config.yaml
d_model: 512
vocab_size: 8118
norm: "layernorm"
norm_eps: 1e-05
init_std_up: 0.0177
beta2: 0.99
warmup_steps: 227
batch_tokens: 131072
doc_mask: false
dataset: "wikipedia_en"
MLP neurons of a small language model. Each row is named by its layer, matrix (up: input weights; down: output weights) and neuron, and shows model dimensions 170-265. Each number is 128 + 32 x the weight over its row's rms, rounded and kept within 0 to 255. Numbers have three digits each.
A block is one neuron, or neurons of one layer that tend to fire together. After each block is what it responds to, as a language model described it from the Wikipedia text at the highest values.

L6.up331:152139127110153160146112115159138123122165129178104144106099110095127100087129112085128078204130141142145120095183196081112088173156169150109110142129143138109109109157147135183126108142140140142176163132143173171170134106100082158137133146135132107166140126088147111115094160115114157166
L6.down331:113057126117162116151136102156118089106095134138135098120115045084126096110084156138093105134129145105144114065083144104111120131099136132162100149128142070183109146197158150120084172157145165113092138149120090130132132119137158123082149131138104107069040116186156089158062067113119171123
L6.up498:138101136146184134061128156081147060166104084082172136107083143141093092179154112118083125148066153133159149122153158064100113067168131112099209143072174139137093045089112105135130104117165158136134119114147128135127136150168179184076128082127125048132125153133195111097118161105130115129
L6.down498:146118099109081129149136065149098131119095166054107095167095125133148056110127105122081067158133120171183118146177163180141130111131170158100056131079081130128152159172123156081220101154161145134138204107076151167088193143148164136187100142167082185142115165100108116129086173189150118104
L6.up590:140126104154123151115138111129143107152120079121153082140129078157126130085085128109112093125164110126132111121193135087138084131121154163133212083128148112022114185137146174090134121140106114119110093123115143073143190126131067113146148163153155088127144049164123135143158181133089151124
L6.down590:143110129075156121115095148182156157082142186119122209171103067109151107158131098112113166125094125139084130157081076110165163071104083112096102083139124158135122139143137117165140138120188118095135169122053079123112178126132151127093097207124140132107072127070086122091144080084115115159
L6.up1267:162140162126162142136114099095103084150167069082106152119104119091154065083145133097126089139122181118123081103174112087149136118139161095136143150136103130072138119170164129130092117098080170134149087156140129149135138099099151076125141114119141066101107078155158157057097116150116128085
L6.down1267:130053165127137078122119097171103118103135101097121128171098093094195094104136172096146184170126184108146108117087162182155165116072050109074181144145112133218116111187095113138113156133164139086130078149103116106171169108120155130134154119086062134091148133089096076123109074129155106126
Description: Role-title prepositions

L6.up662:040107140085140139163122124086126144162125146133112124150056018067167046202150154124111138137233070142120105157134095140122120161195134134162130123111096118140071145113113097109139119080171193160122074147104124132100114124125056147145132172166165138180169072126125137079109067147140146103
L6.down662:107107143200127090126137107134093152107110146146139148135139203127156170080141208142147149146134063156137105143148098174163133185118171097146184151168142109140096100115119174185102101130106101126124212141133167169090127110133175108099134142122135130115133143092172113143109155117158054175
L6.up1590:117125131120136122139086117062160164196107169093149162154112173105128172131078175124143115107173137090109102129130137125140120146146086094121153200163164196155124097115160138110137160153158239183125180101146110146104136141185156153119119122105106100109165139158056089120129182113081068133
L6.down1590:116123114167082101130106148192149131088179105125115185147115132119061117133096153126102117156071148086106123118099204111072101140127146154130073096105163092128082118107120143161117102107113174132118198133120145181137135125159121094124114171107081168097074091133154163139141132106138127138
L6.up1945:121119211155148139117135148091102118094126198093180129140161073126146155188120141110176147123174071084192177129115140114155150106134119177157110174129147176191113130093125087140193208110132160179182077110105119140187127109104104097187137115062087136109101114163139118081077171139142087120
L6.down1945:105125119197172129119140102126093151055158092148152149121095078105169135102138121094103165122142121079136119081113155127135126134133138147125132129192170095183149090069166145170185129147153154112157130124150116185077127063125127108103098108136165132129174118126087142082133142142186132172
L6.up1995:142091200148115184149094150114113117199118159130099152135133121098182107162177138079188126129105034127174158165117057118148208097132116145117162156133155119155115102131200147065101098094165093150128092116124172066222095093108123149124175157116074083109169079108110127072113149109103121139
L6.down1995:145130116104189039092155097171150106106113053139126164171108189125090062035094170123183077115159110129110098139133141153113112086179142077164114194161131083143108116100116139105112108113134108071143163086120090146105125073156171136121076127112147115115116089119155097100097125163168164133
Description: Indefinite article after prepositions

L8.up580:146091109091175110109092116162082120149124092090131117156143135182075137160079076173124141129107155133095086182105185091162145101136141136143165125111157114103107067082120148123094207179104109132150075096099084154106116176169176086152050085125128147122115090147140099130169154109113144119
L8.down580:122166142170145103173130120095146101115110111148138115147085129109122175121179157121208122101078112143177090082151057073090116140126121147099148126184077166164128105183131110140143074092096057075125176138153073112114102116109103118119173112159139122158128171112197064118134103174139105153
L8.up951:160123091117148238150111147120116135170113135108167129175162179103113127182099116130151111159096113127094062150096131139142191172092112114106150137185137132120182102155085137122131129149152121152153128079112142144105147125148177094160162107099149160130119076061083104136170113166143086122
L8.down951:100156074164112067118100144131067154097087155134056135062122149117146156118190124154083172136170148135139155143136210107168122157133186082172060091146101111140096119178166125134196122134132197122150146151194178144130179126149110136147155112133174079149141091185118141126093142062089165123
L8.up1091:110108146183138168115152122150110099112160073105139144150118082063122091155106136115154146133163105078095083142192129095170102101107136115111067129160096176142166096182167144135131125127125114083167119141041122136127102123158179100110130138096170141154092104070121066130139115167133175143
L8.down1091:060133126093189139114140112048134100142113124102118149128153098078110167146176143138142139132121062126169096071126118142144131135124078089147117141121160127176182124171073109168139140142088157143128197136081200112123132085086128131124084038176183111081088108148124049102137156174129147142
L8.up1383:129097135103152178120141165173093120093128141088140167185153112081074111161110063143168126161143139154081127133155136180107119142106187140079113135131138149166122108166097075146112127143056121121165092088127100185091082146184198151140159046115153130119117148097130069122099106191145108145
L8.down1383:073115121101143155139127084139134138134090162095210162103134111109140148109144133089151156136076158109142172083144190151133119153145130048126103145126097171151137055138103124111154129112106112169182133099093160201131155119072096183127193115107143141119101125112114147133113166114160137081
Description: Mid-word name fragments

L8.up1087:143136124156162145089113096118103110177088144146154088153070128161067042157134133104154107163203100075141117166125163132132099117133110110110104105157159152165135116116139181115188154141134154135138158108140142164144090078169138077142147173135157078140129105156104143135140076112141091208
L8.down1087:149124166092098093142132100187055128093127144129101125165096113123109096113082141171097079129109148085138171149106109132101170195146151155214130154138193104143070092146070131135196119135065128143143138140114148082146119081083180139047122131080057199103172172114146099086143097136138128114
L8.up1415:130142181130108199079106136122116133123169128037110110120104135108107141093177144143200087106079094119123114147093125126114087145196106104187164146144160145168159151164106151105135134123106158160149138104092132120141113133227146080134159173142147133142125209139177110120098104094160117182
L8.down1415:122117091110130080130073204086134116121118113114142142153091125166189074121123123145100146174093177152201127189129152170121162071201132115096129157093180092112102143097098168134155144112181126127092121094155108189116099093136123137119101140120150178083144105119143128138066140140074101098
L8.up1645:135101126113097158100138171102099129132153104137169139203091145135144094183142156169155081078129116155143178171131066117138127154165101128114148117125145087160138172146135093095133127095143198113141091152101151196212093120165161099115114157176101065126181163206189118119100089151130061134
L8.down1645:115120083148152131134148107123057081139104181115157146193138231177125098126148130120108149145185142060153097126099094074071124131142231084117105141120142109199145187111119074143091149165192061134146088119157143131121107103134088127142157128136118057174111151119148068152101162126123117153
L8.up1714:201132105121128132067103167099145125143149072085162124104101099149157087121153141164125108112087078100164195112131115097099150167196100085201142101104121155217149154111141081089157172102149090154106099108157066106175148108168107113144129156169131094179158175140148148119097077126204070157
L8.down1714:059167085098144132153104135120116127093133140180125168111144135145143101151064116111138104152117120103165158122044165141150123081166149137160181161126108172094115182125124152157129149127093116143158127095191095065174127093108080092102137187132139028096074096085125079176122090166079070137
Description: Second piece of names

L6.up129:104103128121091139148131160096117132156172135125091171142090158156162133119152126085232090188084054139063122073096100152116138169152152137142122164092121103142110120121118090100140153120151125121159155109130091090136087145082126144112122111126153077087154223142185080106120133183125086191
L6.down129:128178155111116105133118123178148126104073144085174122133121071142144111142133198112136127152190140166172152069176158161115127176127103125133153146094103139114161110127111167088132145201155160140157141138097096138101191110194174163079126075093100086183098169129070123129126123137164130121
L6.up636:106142159129112157140129112181082062162155120125099135073080146144131115143161193144155143113136057072139098140165175101155137170130172144132132133118153078192103149141128100200088161179127126185164119157151134131100107141117140095121089091095136119071125109097128098061155087089142149167
L6.down636:110171140089084077098111114104135147078132190119092138170123179070134159116107129102127077121131177150138099137115124136107116143134109105150129173070124192123154082147112188079145131164098167068115127106152094108097101146149093144163131135172155147170157120143109074116144132167111145103
L6.up658:089140154100143107131097136168127140087154148111131130092149116160078135125156168110184098147083099090167160054116120139147124128178124087140097068104117097174138147121134131099052167163178157125122082137123135079111096116108104141118089139156134094104179111156070097123118135135111134160
L6.down658:140099120062137117098086131164144164143121175150137153127102113138123175072140107139092127169189154163103163076136133127096145106166148122149169158088168137169122133141134162086122107132170136100140137100095089094094251176150150227139126109147093119177087172125055139073083116092155121136
L6.up1875:134103110148150106138123137129149101111138146133120154123091151108109141111148133103129158124105109103068145154180084103105198108121116098120184155139110100122123146129164148121141114178221112180124083143147147156113068158187130066176129146118141086115153099187157081119149133045134157167
L6.down1875:116137149107094152040164133134152154108142113130193126127112095077094153138147149101117101130082157171186119150106170185085105184177144186060120178129131131168135128112130147116131101142110162114124138144168149163107140096097139194115148128169127098124088208130148079112113199047112113138
Description: Place-phrase function words

L9.up1036:170093129073132152086170170147093084155126161092098088131078193123165122125132104127133084129161118167156093141156132111124104111153173129159149089126152132141131124159136109143158142163155119109159152096079128129169145129138153129104078114152076118123132136171144143149161133096164082095
L9.down1036:131164147157103135128132164125096103091167129144153129121117187103134109029110110115141120139166087117190111102142116151148134081113093114110118123136156100118126131097172180128138135166181128143065140119157078129153064128151104105109148062162087089112131150148128079132139105116136145168
Description: Mid-name connectors in titles

L9.up593:117170109143104163105102091169114140157105146143119120132095111107153100084114168105119113155175118151096065158119122124150116162104086144085195119099064098164119091161162125163210097141110137142172127099142140092179167083112136158162129063092123077122134118193136129068152146053154080110
L9.down593:091123085068100154134156117141207072161112115107111133104165112089126117097184149137071096167122115048142162131105124136112183170118119135102107072197124073161106106148139112157120101086115125120177137107132135098149108129122077134152136127113120042176117094130136168062140111132112132090
Description: Role-to-organization link

L6.up100:111156088061107133128138140112113170175180115094151135115129077121085066115095111127115157168147116168152156093106135107129104127178112126162136093130130229087156081115128134075200144121158155129130177075115141122186123138163142111104100149148147074084118139131112048131121134135187181101
L6.down100:091174114170123152062093152138137147153142096140121147133104106179071147068132142107124156068109153111141197070115139077097104102111122111151081152131134097136124124181139089101069101121104113088083121130094153132159152131143143126143084101075200116115075095093179161072107147174046153100
L6.up1216:132105151105115145148135185097138093128174192131121156125137111098129101118124161121142161093143138091134169118088196148094132181154077045151117093085118089148117133203152130090134124121116169133083099106109120128216176131102152079148145149062120100159127130130113082144103102125142156141
L6.down1216:135079120180126124055118114078083141128140149117183161128150205108165132100117130132125168142062161122099138172111185081163098136080168163135111124192074098164158116066171142141132141088152133114189172141176135172116128119124114097125141156148130168072099110071177162083142118086121138169
L6.up1534:136087160132108124112122159041108092217124127123124144122096097116117039138178124129097123098159109113166152160122091175132139140165081160099092140084117169182136131136105074130151108101123131125111155058106144176169152133118186141082148138109096066138133079179176137129123154087121165083
L6.down1534:060151107213136159095121133081088087158081115163128059121123201152140093105120132132138154147150184085103128111147197180129117153138132191117124141129112117138115160085099115167193126157137155106189191133128133114133105183129142078175128117094123159142143121155093088090133159102144106164
L6.up1539:190145124168141150118119077129118160182121166154121196102119177123153057094135115104132080141123096086135148138116103069147131119188151087141155087100107176148120161128164116071096191114154105154083162097115102150153160123137123092098104149174176119105112084108119127122137125109166135110
L6.down1539:100151117122178093076149126141139169110130141124179119138088091164103172080114129125147109073078204067103198106076084102113176134152135124149139124212166134140060149134184149183112201069103141071152141135133126115159078105110099107094161133122138071111111110049142108158141097180114144095
Description: Acronym final pieces

L6.up754:175175150106147165096148177107082135117102140137119158134040154146095119111107146124111099179147077141130108150128100180122109169152152070129079146142124138096110125161128087163143147103102145146087173140093127180139136077088157117170092126094134136138085126087172106127138069090162107092
L6.down754:160105125125131104046137125168079116175193182176149107152093089128124132162110096105141076104092115178141192040078209142111128119170157063179121160089168104123163176162070089106149100150189161036122150103109169161103189121184156109104114142162139099123099085160166186134133152110108095167
L6.up1226:176138120190186107107122144128112113132147094105133137169112141156111096102046075090199101181166134111159146109172155109131135106170155129131161093087152162092083104154138184118148160121126168139120162048082150184132154133124080177125101107083159101087114077127124115134151167107181141123
L6.down1226:149144141148165090076139123138140152125100177121131166153074110119112109099089116194173126159085110057133088103110129146139177188155123151107074147084144096180152121179128086158071136141179126131121169180125112099117170097140050082127195129128130109162204137100183095085123130126069150091
L6.up1667:165140139177130099071103165069036160118156073134144166140109149112103132108163151120168156171105125095125128131163169130137121118150153122189140096083131159110119144143189119142134114127186138121140161087126057113173111126151121147096124141119058145139138152106116111148149119104148138103
L6.down1667:099082134077113157099139166125133073000097134203191147148176105159088123061105159118118122134129113138070114116080098116129124141098152127125138098187145120104109124127136162204131147154150163134108100183052111134110154082127090159117134132150142114154101065135181101166144147144134174159
L6.up2014:122145114122153109105115092148116089132155136131075113125128174132164090087171157118113116135177123122165130134151193147116074131133080079176091116086135166095078106051083118147172081124152120132113171142132117115135120150134161149131125159135134110169155119056100123079136187118194152087
L6.down2014:130112128111132124157113162131168109070151092113074120187169125168091152095111169171167077118148109078196123082010106146164121159112132134147116155112141122130060128167150110144117094083122132082138106145135118104132213108128126170153179134153119156093118081147156112153137114127163111126
Description: End of formal titles

L8.up15:112134104133248158191139141101162129134082141135139116125061150120128076189116113127166115126155060153168080156094122133157119163120107112145094133122162129117132126141148164156188124124138174064188098139107123183132121156102124082122117120102121137146153124138151098138129145096143160151
L8.down15:189151175179167098101152137123161141116107115101165135165121080127060169099125148117113134133111160156113125117123084130142079136105090154055122159127113145140112153173169087101094126135121171174126102091110180167160072142079121122139133113111114211153114129156141171104076131129098074173
L8.up94:124151147145124137138171153115129077072132086130163156186148085098118091146095122066162137116103080069108099114153116125162095116122105083158098140141064120121085171140089164100171144149150163111119192132177144161111081143134141094198087103117110116149170084196142142174112156114141199141
L8.down94:151123125079134133121130122147180194158147146169050150156080130165124148156153102109101155128104135155129087171125190045098092182142076103153147123145136121144104136117142165147144152073109103215130130159099160130176127144124175075144106150093131155099122138124095124077109100123209053106
L8.up359:110092113136094194155115094122123105132151121158135157128096153145116152108113158112182151067071126101109111121106136139098156137110155151187156041123145117159146105130115085128156095176104178091163132120080090123153117162165179158112130149089107085198126153151094165079115162127137157159
L8.down359:146146143124118152094145140182183134145118131137126131204058117120131158142134112154109131159090126183206161139106091116187101100135163166154163100121109138148096141086086099144147137074124097141082066160094169190081162145188087140131089027077157105108115151123103166165131167126129171130
L8.up1744:121130117172113154143108132138160122136138093105117119152122123096153042118153131067126131170101132079109158112149151139151063195116140076060113146065145116121122117171104141088200136121078130071134178100147150136126118084130136140162149100169151113122100116140133082089093114138179121085
L8.down1744:087151149092120117051118170154125195088142112130113120156164096168092156147119182111217173118156163157090150130088171136143100119136120132152082154143135157182138157099134200094142137147165160139132097169127152138176139156130128142154149130161106120153157119085153049130135103130199172118
Description: Structured data formatting tokens

L9.up625:139127133096156138160126198092146171098138175154070103153113134110086060127091117105175127128207113161186151159124150162105132163152131113117145086095124148177101139167092149133120147118100145203181037050170114153131133141109231105130122105109076195126133127148140039150114123129149118138
L9.down625:116170081138174098168101143133106124137103148137171147122149169156107130106116117166139176118057129122142142173127125151109108177123169099144132169157117131122187153115138188129101126115111142131086172115140196131080106119115049126152091168153123127121064104104160150117179136143078109138
Description: Abbreviation letters and periods

L9.up2047:161122111111176178115073120081128119083117114104096118128135171118136119082111180102154149109150147114091143099131159116129135162170151082068157144120221136192110125166133075094123131127164136098123111126126100102134167145137130142130133114103132104127161084150127136112077133122172113122
L9.down2047:075060164124132137115107137115132136136142140121114158108140123167221152087129053148152109043156123149153167138233086142082100127189097171096125139146136126134146133101140127122158134106135111143156091132205136118082145094114104135208089120177127119124122111077157081143083094103151116118
Description: Location preposition/article

L8.up168:105130119096111129168120121154121151176106190128164115201173071160154119180158116167143134139075033125113145126116104107087095158157072148070096099116085133155143120080180116149115106139159124090152077111142100121150096182149078130131161094127151085114165179112119099101162127112167138180
L8.down168:087170148110151175117131125178024155151066107137163151153144156146150092137130168146132074105112145126147168160181149125055145162103083170125173145165137182127108170095095118114124136210140129147202129104111096052168206149095130110127149109144142127102130147107177100187163131093158172199
L8.up834:113073122164109153141115136181134127109144165168141139174183125094169088125131122074150144143100131113090105139163091059092078170142122081084079175125119155115137098107128113166096173116161126114141133091118104121095106152149153143135037108124173172171178154130151073141095147112140082169
L8.down834:108122086111126139109107106141157141158099169133139131190159146088142079124156111074124148128108111169121146140088100168042107169178108153131148102095088106137114114128165069115150166108140095045129111101148117149139168042125123167091124136120150117126153161151043065132087130167140114144
L8.up916:168117178104148142096154127153129151170143165177094196155092130140180058128122117135149137161107054174108127105131146072086173072136135119116179165144174126189073116104061106106152139188137109132150102077215104163164072088173127157118152100185144055155156157098046178124156167110139113160
L8.down916:128098171131100144082164070094083149178122141192111117081135166201150095126105133110163159119144141136162141178150155142068168173136100103154119145128168212174127145145145197144117131137143075129108066111133092119094205126161092103141130148082154148080113139086202134138099097127095087127
L8.up1459:129133084196093120113144126128101068096153117085129141205148137138153144097061110125184105124146113159136086112152095160164149113078127200159143151125133133121135058063125186061164105105130075131143180104159068074104120160118137142053135131145167124136153149177134094109103081139187176168
L8.down1459:165075161157087214121127160121134122160112193108195120188143136144197102131141115110140191131147101171124115138129113171100119108137145141065102164145091096213144181143092141106073145101136090115055136105150108165114085150174097152135115109140133096132128176123103134131078119119128112131
Description: Side and position modifiers

L6.up164:157102107123135133076119129111133155045107092098110145172157113109148083131095135101176109103121149137137090156177118131132118122108071148147084161143101152181132101133132119163144198163117167140104198100137119178120080110165070122121153112145135168175086092122109148136100132182131117149
L6.down164:111045100100210116112129175106127145141024111138101121131097149097121084111157108154129148103146165098145133133096115089141148144111153076123187088086118094071096150146156112142133163184116089141163082147114093115116100105130131140093092094101127100177163103048045106088163093140094131141
L6.up524:077165106164101135052132104135080128109120086105187149153150150093126085150090086113144145113108158133129134141153109136121140104174064145109175120159118115167121168099098119128142118163131169129108160103164188117122139112191139178155157129139096127106117136183138074104130134131210086157
L6.down524:119114137125094149048115144154129138084183120132133133107128167070176142154145183070127075102154179108128148132109136115076067149149129112171184106124146094169134135109152164120163143126165184118111128136165100110150123156114155130087175091191173141180049149097097174135216111168135131129
L6.up987:043129115112094156090102155126139107150168105155154168114104135156096082150140161141223129091113093166152105116139099118137109120160122105127141103125142116142114116180135105107109126192162206073140123143156105141111091102126113120139141149114085082088144189106159068162139200124159061178
L6.down987:082132152113071111123130122101109165101138129077155195105112149081133154192146101111156155168132153144163113108131119150118069171111138145136138153119073107148091133097183158125132147156092176114133155108156096138174174135130147112131145086117126153100086136135110076167132070158125083098
L6.up1933:144076132119129114147130101136144149098161055112114144114089128125118101103098078114194129157087161117133129164135142105138102093152156074146176084121138162116120126139129068095107142150106142085176155142170097159125126128120132089089131121053126138124178154127094115126096138072133129106
L6.down1933:156084155152137066159103134108088119165170196135150131128196132143085136093126140122110165093079115111067146116129174079119166132141144129150104176118173154137136144060207123106133142144100107165094109154066158120146161050088101151168150057147158166092084102113142140142072155152052110167
Description: Coordinate seconds digits

L9.up1594:171107142121136131133121073134142100138097138087145113106120166129103134219095121119161091125085102105121117170109087123081105141150109121147198143131175113150107180084145150148152180107150190171104113083103078125115134109118130177163108136184100096143099133178166092076119175070102131123
L9.down1594:109088105154165029126137156159109091084112110201137166156147145089072122149116147135150077066153112118092125156053169068111154150106124126140132103170134131134135113099062125144124121095192117089163125087145120163139131119168148155127095111142114151133118078132112130103153167144213143138
Description: Indefinite article "a"

L9.up1921:155128173121119146146100081128113099194207044070150110138082158082105094163030117108099122189130083091113096150197092147103097107144100156096156146162131126129147085107155180162114132121090095180121069082121125142094111160150158096084092130127151145120169131127085139100173110137164156120
L9.down1921:175115078170168120127116093114123142104130120103145126187150181056163180164117112170173151148109145183095093144158120116124154135100137176164088170173124139118087167100152083086130070146135151174129159067125091059123135140133130130080187138109125211151106131097085066139125124113144143123
Description: Surname-internal word pieces

L8.up197:171121102141168140105108055110117184181154129108133138147138122128126072108150069125123104130146141067127137078166163089097130138208093166110099105113113135105104127142098139170067176092111157126176140099168135177198121113102111145151128170133120106137160136134126097125164077076131098135
L8.down197:097100116112150092061133197114064116157145127161086200079139163158081150126131170140111137093090090067132160117154084161089138152113125133169166087184151093115148119152159083172169136142135136164163118172111174073107148182151115185154199102127097061205126083163114112143069101120087152107
L8.up528:104157189127138160102114088103128110189105133102164089128111148129111099221157083176123121203117086077164091177143167118024120175204147120140104115106134144171135133118168149107130114142153124119141103128103114134183112120117148102163118131075125054124102139176136112152150134129185128191
L8.down528:171142157175141130111107095174104191141145107094084125101137092094127157121078136132145125098072121140136130136150157107108198160102156120130132119138106165142100156218140117139132193136105178137153171143151118132201138087127152105118119126138131076172102144130150090113084079080111143153
L8.up1303:134052112138127150102092101107111091189134141154161136089110115059187129159132095101139171189119111038167126068096127084074130116132140109102056104155126164164140118129115128153098134134108173102099129121136123123138137117101095091156118160096085067154164109164158124139131055170154164222
L8.down1303:154102091087113118100106125139070149127072109129122146201112130072109140045192133110152137091152160092165107114150157074148161159069075143154109128147126108098111138098143112170114128125121115128161163185155164092159134060124113133135123124092139071145109114080111165146098118106118086062
L8.up1670:144123139098069143123187144194128077086174115086132127164097139113173077168160125058099151107137110093125168100148161172136137174087153106204143138118095108130172110118123179180075145144158114106072095107143089067132108128130137100147092082074116069117159066137130117117094089155164155130
L8.down1670:164156144093085149111135126132107149082115156140127126161109155072147116151092126097123110127159145077169134091157192089048126143099177075111137082136186119126166110208168140163108112148114173097206104139159146108110200100142152114093126119127100107145087119119128093127109143123114099171
Description: Preposition before institution

L8.up522:170150102143101133110127123143132100184103101100117174114109097110167083092123121102139142207098116063124064111100115161182111128213134101131134091163116126098087144122105122109129131152132111117119181041143099155183151126123109064152167107104161085105108175104123153127141126061201125126
L8.down522:106156072152111084170151118142127119127085127140082158155122131158091090104115188185144099168113118068131160096139116184156155117161115066139221092112151203187130093163141150140113117222203165136127144162070074168160128140146118120160156117032113122086169098172132125204094092095102127112
L8.up1005:120166129104096134117116090122089078153141163099077136103115134120140079120111167135126114131125063056066109086095135081122093150136089154155127105120113132109084127131094106165142070143136125142138137092138237208155180154142111137137166118127140066114161167130182120112154140075136125177
L8.down1005:129097108108218116132164140113137114166111143101249169139049144181162100125095111195105085128138118100062080112100142189207086147119152133151150080129123141110095180118107158063130124120177082162108106113167161142108187109146146077157134081099120129161084055161115154141101176101126101127
L8.up1290:155198140180165143162118154133044150187098142056170159138092088144109108138168105131127137149129107082134100107155128128188093128150061160164122115168094146088139090120095158164083105120124141110084166093107166173173111096188088158156158061084138114146134145107146145095140124116116092108
L8.down1290:061103104133139132168164152143129133194128124156118184082126104198120061157118106148120097147132086155105101161174149143160150121163120162159163089086136106134150144112081112111131178189144138116052133055132149147157166146158096119142177109128098112137129055152121107175157185114128176132
L8.up1491:118137141141133111106115133099067147122129164114159210128085091157133129119109136121146163177143111131155072127095156126116144140175103141124111131109094147121101126114137148096119114168141154117137162103113071112117105075155151080105163120105137148126118136173113092133124104116168131165
L8.down1491:104126174155161193143125155105112123160168134112118146119134122133159144156145112156137108136101130117128121124153124087080135072127108140147177135163131125166134100111186153086173154097148121144180124189151112111129167191119114129109188073128115073100103114110104130094126098027159129117
Description: Academic degree phrases

L9.up385:093165142087071143093077109103138141184139088148077166122149173138111121177146126143080119163102089124129119119143112145111086147127119101120124116094125122154100117065127105135090107170090187089202154114178129074198085143136144121114097123127063092159148169155099098117149161133143175194
L9.down385:192119119122126146141087068131080125137160105130123109072086139147145105072141214129168117110134135147090105148174161098140105103098162086119106117144149078113128123100110184124161054097113157122115161101139161134142098175132116164158163103174082142110129130147085155149139125136156121135
Description: Mid-sequence numbers, name fragments

L8.up622:135101184143132144114169123149067127166108150137125142159088125095150129134112167149113098150108142083175068161184184106107130135147095123107090090143165133175149121148164151170109147134178122192079127105161145153155132138074151079095147132187098131189083100187140191107107059066136078068
L8.down622:159103067121040108080142141147165099095135163199161087139114186093094146114157158113133117135125152123068110128066075125127129091097150101104150177168100088100149108128115206172100149154164139128159151114171108146114105096215135154064085153077191189179133116076133153147110138082132103117
L8.up753:079134156222145159150134169102108103133142150082108174217120186133117118199156129106183146111122154133164144149135132110149142135137095073184102160136088081114087190122142078176117115084171120143060053142156143110100106079134134070140149113088077131117127135115154132078070149144114098104
L8.down753:189108176117168122093134128072199185090095147120111116122103164139183152154117078136103139178108153141135081085088094095139123092116124084080120135154139080140129107148112118124141119182157184056127125057119135149137118169146129122092133140062151095171106147060086125191127087148084103098
L8.up1769:156146143108138115117090118136096112151103169108161144117109102115055137128093149098124148091123078084206084132137135109149108115110095122105106132142158122179123099097109154190154061186147121108155125102189131162131055130112125143114116058115062109141169163124130096090156135151120136210
L8.down1769:145155168137083098200180153127163137166110124137149084124073148134170161159108086103111158155111131159114088081122072126123116082151112092094152143149089109127092110189127152113170143158123191119148154108076121169127171123185132137129181137095094164137062120157088121091096139132158141076
L8.up2009:158125164152156157097136151131115110116106202136094119131157093078081109250131116157202115114132066130120105136132157118086129163149130110134171161130188155130090156124161157151113204111219181230140068148101129097164108104104051132183139157191116122141079125177157118070112092150147113120
L8.down2009:103114085125141049136156138163154141087130125128127141164123146079119146113156103148143085140155112128131097119090113097136139155134127139101141139136152117145180101091092112135111117139195144073172139075147095114112121088164111127121141105154127185144106062116158113109141157116178144124
Description: Indefinite article after verbs

L6.up998:118138130025129167110110126166054090167141156104120159140096145097141086155103109135097160175103092127090110132108095122136117104144090197113161138160189150082121096113093117158181143126133119183125116103120107213073101124103127089099155047116175091107111124154146130188147169147139133136
L6.down998:113126145136155105096119176089112144134143135087112111106169072153138131115163199137040097082182122150092103120154157087137135098112110148112112103082079138118093132168168142098180111102092151069162113112154139092126137152094105106121094141114063086143155109132127115156121166140157101157
L6.up1213:115092082130146117119068102175102106127093028191149174102129131120090095147090091136167138141154106151127127128153169138138148094129165133140161118161153174101147105063082062196106173179098143165196137114144117132099119138185210144112106110123118113128062162081138111115133115130137156166
L6.down1213:072168136130152133139129155115178189143125169143118124129170144116148151139120105092115090118138115086092093134142152111125096150090164158107071113162162128123136091156140128095119084120096155114154166123169098084111125178085143145166129130122160109150147031173118115150151126185171200060
L6.up1455:106110156102153149094108159155115111168171164127114142152063112076121102172065124117104107137151098136119083115113152126149090121099124147117076152133113089085127091097210170103188126146130139102137108093093117159100077144145141160101157117100160140151176205093101121130144081163172106084
L6.down1455:117064109157121149147139139039151156121154105048131110187179118152125166082120133133115113063132119075120170109120158134142158078141170141153103159125114121146093165098122115121103084166138114150089100082162146136159148097097095048127123175082111147077137102128150102134144148146146073085
L6.up2041:143070113083118075132129132163127148155178079108168154107130106154111153113159071147133098159199116140129081126148141171137072109143148165126195107127209148111142107114098105154119164142109124156188171080131106146103090150143133111121192122121138172121143155099154155119116169136078123114
L6.down2041:142145144118133131155138149097104130150216078088135093146142073151176097119125189087107119117097096141139100146161104131110158169094116120119120197077134058105140122158148124102079125142069108087169132127179100108132085113085143135224134113102145099163189128133171127145098166183098069117
Description: Rare word endings